Weights of a small transformer language model.
Size: 14 layers, width 768, vocabulary 32768, 150M parameters.
Architecture: rotary positions, untied embeddings, attention and MLP in parallel.
Training: a variant of Muon for these matrices, 994M tokens, 5139 steps.
MLP neurons of a small language model. Each row is named by its layer, matrix (up: input weights) and neuron, and shows model dimensions 384-511. Each number is 500 + 25 x the weight over its row's rms, rounded and kept within 0 to 999. Numbers have three digits each.
A block is one neuron, or neurons of one layer that tend to fire together. After each block is what it responds to, as a language model described it from the Wikipedia text at the highest values.

L6.up586:463508478521485555495535505512544494575505502473537494508513575497513490470491527522472539452519535515528480470505522448493461545469496473509490472466525514507561474500511481502477508490462498494484540531493536508543514495500524464507468522481468495516511532506502511530470502533469536512464467487490512471501536555462485500521533484475505501536494482476534532518501483468501498494516
Short word-initial fragments, mostly abbreviations before a period (c. after "(", cf., St., Inc., Jr, initials like "A. L."), plus table digits and date-preceding spaces.

L2.up188:538469484476494520453548497550529479501530494512482528527507489503494475519493510486509507481513550523535493476508537487506500488483497522502500531479502482549485534498505474530520558496523488484503518489525464452444521467530410480528542507537528463550477479510497539495501507473485501519494517493494486495500525499525510491505482544544503596502500507494541507492498498520523531497533
L2.up197:497491468471438543503524483463495506492475469487520419492493504489488480567474497508535538489511495535512493453494512516524482514498509486532479529483480492510515527455504520512511537496513535515512524512483496507578502519541513517502471529481477525473505490492497524509503527497512540508515501522553511469483547536462475496474498563488494516539518492520517532499507509466509475504476
L2.up279:510497478489503491513521475469507468492473538566505500473477446510488533511498500500464479489528500509556506507519528464525516501492446489530519525530458528508498479509464464503557476454524489501529538502497509510512485514501521527494517515497566494497453453465498474485474533463488487541485501490473487513504472527498506508521509484488477463488513514494474486505501548465475500469489
L2.up406:475512473460496511498513458503518517489482471497511488491535476509494477545467506484495482466518477521533484508507481495502499520496431478488511519515501478506494546524463465502484499506485532502479527517507531510476521518524530478494481501513502489530475447473496519484526500518457510489515467414536473482506521498511481506476524491522491511476526501493491484470560541506503482492523
L2.up735:496510470523516515523484524470511503482490471512537494480529478576505488454530447515499501499517456499506500511510531492524510516505501460510520501507488507515520535504462514538504499517460478557543505528533498480499487488473540518497513515533503522460520490495480486474497485493484455483508464483472500459517516525532488477494477521498505487523513520512475460487474509493517470498519
L2.up809:485460494438475506509538471504489502482498488498502484555482449503490461543496513476535507517527514493477508485533503461529516491495503460467509519490506492454513542498490508501456507498515502550498472529525510487496516489515498489500529523514505549481483474518498534532511494522498540518473486548495518489513515476501494531503507521481534498539452532520501494496553540513454444496481
L2.up965:523556490552535494487496484477533484496496504474534486492530514494518495486521492467504530523525494537503458533501477527507444496550483500502517521516511526499530490499503472467525482535500506504498517526530499478489504526512456499530485495508499497527506532486482508524535527494471514503508483513509519537479508516523510494552458488483516473532518519545473472468445465527574487507491
L2.up970:516486511537501528491490487511488489499470503500477531485546496513463479475505518480473506462507481551508513480505492497540554503472461478463501481521520525494515474477533524492448460508480507510515468544503528484535487534505520486540491516523516496502466493553454526468508496504533512480474445489518482495482542515498473521504513489489507475498500493470494534514492492522481454500530
L2.up1177:525474516426472522496506482522484496473469511483514457513515530522514494519566479475526536498478525532515513499508450485482479496510498482500492529525505499473496472517505471506509520506521491487484493519533604576508484505516525492523484550504543486546497495478508508468471457492520485487502460473503493445515515495517476527523519531529483510460481495525489471519512517486492480473503
L2.up1219:503465508492496514487520497502545488512462516462535534537530494502548535476477473501488463493515513504527519459489557493519520539531487503494457462504506489503550492511544472488471459522534507483494496527513499508505491503499497486485561491472499484478494483539489457454496536489492488517523555476500506479500500485512503483507512489540530496484491526495507482519516528551473520499484
L2.up1381:487506522472459521451500501500511503524518508516452498534497510521494505469520513549488493510494518566470504499503495510505513536515487478494484470508480540506481538492514479483524513485466500514500467505524511519538466546511514450528459488488535504493473501550503488520514457511516510508476550508462530444478510520506458503511542493510504555455516499514523481478516507496471450500491
L2.up1701:510507558459485468493477499508481491449467467508485516492475519494510483474550523504481488498496502491535480501505507489476490480431523532490512522450497512512475505491485509485545461470523533496504496491490482507524485531522512498499515499497535475501500526505503529499512498497487452478476502507487493491486461489501476482472463507449515531500508548553476492507563544452474454488503
L2.up1713:555508514486515523460528501467486457483443524510465467522495520502527485507530539508476527501504506483491511455542488485492454483462484487505510471511491521507474537480548481528504455511512484455557465508513475468485512506486475466524519461516524525502459495553498500513497552485529502460473491494484494468483500493488519502510523506541476537530514495497478509526476501535498455471489
L2.up1762:544495499497460546509547510494507500438480477503499475469526477499464461484519520515522498499520486485523533486440479469473503512500508536482493491501478492535509500517527481485511505544475531523476502529501500533482501535546523489527520497486464483520512505494469476549479521440477507540473506510525483496519489508510471502480529549491537473479518533546501524467509543437463477482470
L2.up1936:507549521503439528469561489509521501501527510505466492480494508476437473534499530506517483504515476516502554502536504463531453523527491524505466505485504450543464469501534508510550485520453544480462480515491545516535492532505485442520519492494511480529489499511496499450462474440497491518494509487470513497495491531536515520510468508506520499482524532500538513523522517484487539507505
L2.up2232:528511456491506494524499478496464466450494516499522495510500514508514499480492515501537512489545525539506510495475538446527509507518520465482513430573506511500525527547503473504484529529507444464533496524508518469474542461487463497509533503478480444521467492506504540543476472462471519528513498468467470504514491538499490457458483489492486528463546488489509514547518516539496483487522
First word or word piece right after an opening parenthesis or quote mark, such as (triathlon, (e.g., "tried; also sentence-opening there/There.

L6.up2174:469443504491501487510479498470505519457556465510520513505499503495508503527530538510504456507515499542484492522519488471508511509479515496539500506523509456547457474471556486498468553510455478481560497566477534487466473478476494461505499522495537531548491489505497514517480495521497493547515464512486506524472508477547497550486530491508505500490514494484548456532492524530495516498515
Tokens that finish a content noun, often a final word piece or head noun, before commas and prepositions: couns-elling, bro-thel, Investment, light, collections.

L2.up659:540520491485484456515532465514449516472527504482517538487469469543445510490534489481482481544512503496498515498530514489484503476499479494519467518533505478477457506525532510528503542450481491494486521482489510553489478515516481497513539527535507549523508531517501499461488453502553503524523499541510488512467497473481462505512498493504494475481533557494489545508462482503541524494487
L2.up733:528533495532475477510532499451536542506490561504506525482507522427487507539466499501525523482514521527514533497486534437506482499466491533532496464495502551545495491528512508548513474521520456507491484543540479485488522441496524554520552487469513490454469505508484494499490501456474485497516491491472539469488500498507480482482508469512506482511486498499472493493505530501528496503510
L2.up751:467495440506508554505566489546470516488511484479481518437519472444515527511487468516512467441517489484511455473510480532541535515452536469497423455500488498499535536487489483501502488476447468494516498509515488448524467496522515490501515516492517453501476485476493479491485527526501495502518503505526500509529498492534505505511538484504509458481473531501537538481497487503514513526483
L2.up830:465503541519512466517550494478471526527511506436464507472512517465473480511549505517473498497524501532503498493517469475481498516516495481496515533523494478546466475503534475498481535523483522600496498528471562560518495512484532568503535515487458526477528530486509491451505524480481464496488506498479553494462433483457482497466525441501510509478464448538533495487464501492549551492480
L2.up1609:512521540505479535544502549554515481478484486495495497500506451482482490516492513469509564491488500520506500451482528506479508519481497543514522490524534491520469506493506514519527495534455476508520558503515458486481559503503484527506483472523494490511496507510500508499417489487498485490493498520501481476494501487512509524507504489476497502469527538477485524484473548505475529471498
L2.up1662:488493513505487514499502439502495505445457519491512497500507477501472500502487531493498476458510508538506506501482511496517503498502532527481455483484506476530462523544530501481467551504504483502503514481516517493518503492488461472533525506498500504518470500571530509492519531492457478521486455482478542484513488514472483495518517486486514518461517469468484531525525523505538517521515
L2.up1769:472507527544516429463512516503539463537505490495534515501526455479482499497486479448511524486493459512487532536507423540494491466514544545499506516438469487503491519512485513545505505502490518510461508495506522517534476485545486509458504534497512493493545526479521485503534527529480511550516485482489474486516500477551534438481527517483496481517513536483540485484480486521520510538520
L2.up2078:491520517512476445490476490514445540506468519502501526492513466557502474471557448465475521495515474481508544553510463472454503530473509509450452536529497471495488510486493510520480534514515479516492518468481500508483480495498499528522489493506476519556519500506505500487511478521508524476486547497484491466473479506496472484474484521539507498487454500474513520499469528491603487502500
L2.up2169:487520474507508473499509474495492492449462484510529486488508507505545501509529472470519496532478500510520493496457470494448445503440488513474528528459526511500485523513514471487480519469468488521476409515488510530489484496476478509477550545496533511537500462488523457544510474507515519557500526517529511505520515461538533469505482524519512497526520498495490470523494546494496483510555
L2.up2206:517505489544512505530501545512503556529481513468486474500480489542450473456515496481499509479517477509532509513483468483508484511454519562497464492482523498513491471498511492483480490457483481473508465515472529499448486503509476517531482526530497516522521463458506500515495497506480512524511516439509478492494477476496552473484483484460482490530529486501534471505511525465460494543539
L2.up2211:481472462515459536438508463584514485474492499454539518509536512484562488482507485543479497490493479472535484444536511481520505503489509554530482510490542490462516531493525489529485529473439533463489469500491522466520485477546535480505481530487491519520509474544482475500476530462515544502521508545516456487499497494500515500552483477509486486497511478482473516476471500496517524555525
L2.up2280:468526514509503481449500482500447501494468489484488472480529514483512479479456500445533487507559468498476504530525472483533525485502489480492505523471470483504487532526499476517525489488510518499542499541547516446476502489515459494494516492535509484430507505500523452544484490494541495478463511485493478512525500506476529486500510513501501477497491489488473487532498537503513548541565
L2.up2321:503553492497546476521498524530520474527495485525497553480461515495465537488504563464503497510527484473508503526536484503462497501483495513488469510484522489487543502479473481489450519497465481534510510507482492494494491525562499485473492493514495539483490485519516481480531505500567500513497508476487443518511504500520547481475530468501538470500489525516481502524536522516495481476491
L2.up2327:482473481520496504528491463511526509523522514501488490510464488497511515477517541507519478490482534488543508505480499500483448515520493523528510498493489503479468539519476451531483488504462496539500502470499532490519500545495488510529518483502507511494441521489491498469537490501458524505485496501510504528504493527526505514498512476535491494431516460471487467452513531500495480532467
L2.up2509:485469540545470502530487471495530517523495487490507453460523523510499464495487511485444484511458510524525479503514475488515512546465510498457469479498478514501508555490489486505481516454472499508466544483528508523489481503452501518451503481482491514468527516484510483483507540490509457475511486491521540525495508557496526506522501499512493523502508492481491458498496529491520509511476
L2.up2601:452497513538497505547475481517549485520499519514529438523479473462499485489499475504513428534494506502507466435472482478500464486466511494531497473512501491453509483503480517521507484479491525547535505476530485511483545475434480506498501493505486511454483473505524525493506506498504494500472475489524542495487474503475510524482473518517525500432487513483505479540465476540492504505515
Nouns and adjectives naming a field, profession or activity, often the suffix of a science word, such as meteorologist, philology, biology, Radio(active), music, legal.

L7.up68:515491506473472513520468509505488467464481483499522512465467508524485487471520524487501538526504508526515512524495514502554507555487486529485542485503506489499494499458518498502547471519478462517491550550470483451525498515474525469532467495514509480537480501509499492534495457524528505461506485542531496530492465479459510440488504506452460486503505491493515525490467491496479433474498
L7.up1178:461532478483518504454498485524541500481507467518503553520507497520518508494484529530530443504510519501524475472461476499512539545473493510525544463503518484452525493522506480499529517525511515522482516534566497512506539496531497515455522553503501481489515497469510492510471471491529446485512462448496490499475530504503530514500510530455481571466481465470467487517453494429519476502504
L7.up1217:502515522526512535476521538476498527476534476533477539494465507485518478519473512505481451504496491468469493478524473510512452501465483550501507544476463455510502516537474493501493539483501477509543502541518516498447480467496470455466527506505477502495513441496485493488559458469482483538550515491507476507515501528526518516439509506488515507532512459457520478525517517543444478495463
L7.up2601:496508496519525502488501559476484520507504530523429502496525509520540491486505520504505496531484530546478508557500518495503488476505448514490504477478535505494487470490484553452505468494461502491522511516485508458465493516500462500520494493473492471488521518432527471511478508508480513466519473496513498500502504470508522530485489473504531517518527500470507485446452554463491491461531
Word pieces in the middle or end of multi-word organization, law and institution names, e.g. Social Care Trust, Inland Waterways, Criminal Procedure Code.

L7.up201:475541526500480473541486470533531466499491518508500496488481496475533507511515530494491488526478466475511508450510514534483448465480481533486530472535508516476502483441505478486486495555504559530514513498494504478489508475493410511500457501459515488464511546497481510524446489451502475507476466473435500506505518490486483516493497476470523529505509498488476502499515510523544525460504
L7.up1329:457528457541487519501463497532507509468525538473519512539482509481497510514469496524511468502538522517457539469517477484447504482485498477476505519517483529496500454478505521518451508514495461522552520531482497521488530475554442465476466538473528525559479519490500507485520491501514512539487473489469493463522544499493494529477528453509530523522470500465498485476485503494474555477498
L7.up1666:472500512466501477545471516523458504499492540540498472498524526512474499519460485507477520479539520502502518461480487482492498487483532497521482472480507464500506518471536447524506529469465520503543512540515534536512531466493480500494454558501501550503480525516489541491478501491498499516495487501484472452482540513486456501519555461481564518501502478525555469512470470469466487470511
L7.up1764:460508493562503471507509476527537483481467526508518510521511506508495521522526506499477500511517509489443485499465454544499495505509464487482506481567520523524497463450520481521494528524506521504525515520485507517490463479526447455454518494477480478522515519457492519497533469470506445519471482543453470508468571526516495520472516490500506505448491500482488471500511521522509529492543
The first piece of a word split into several tokens, often after the, a quote or a parenthesis, as in Dis(ability), po(etry), St(roke), Sk(ipped).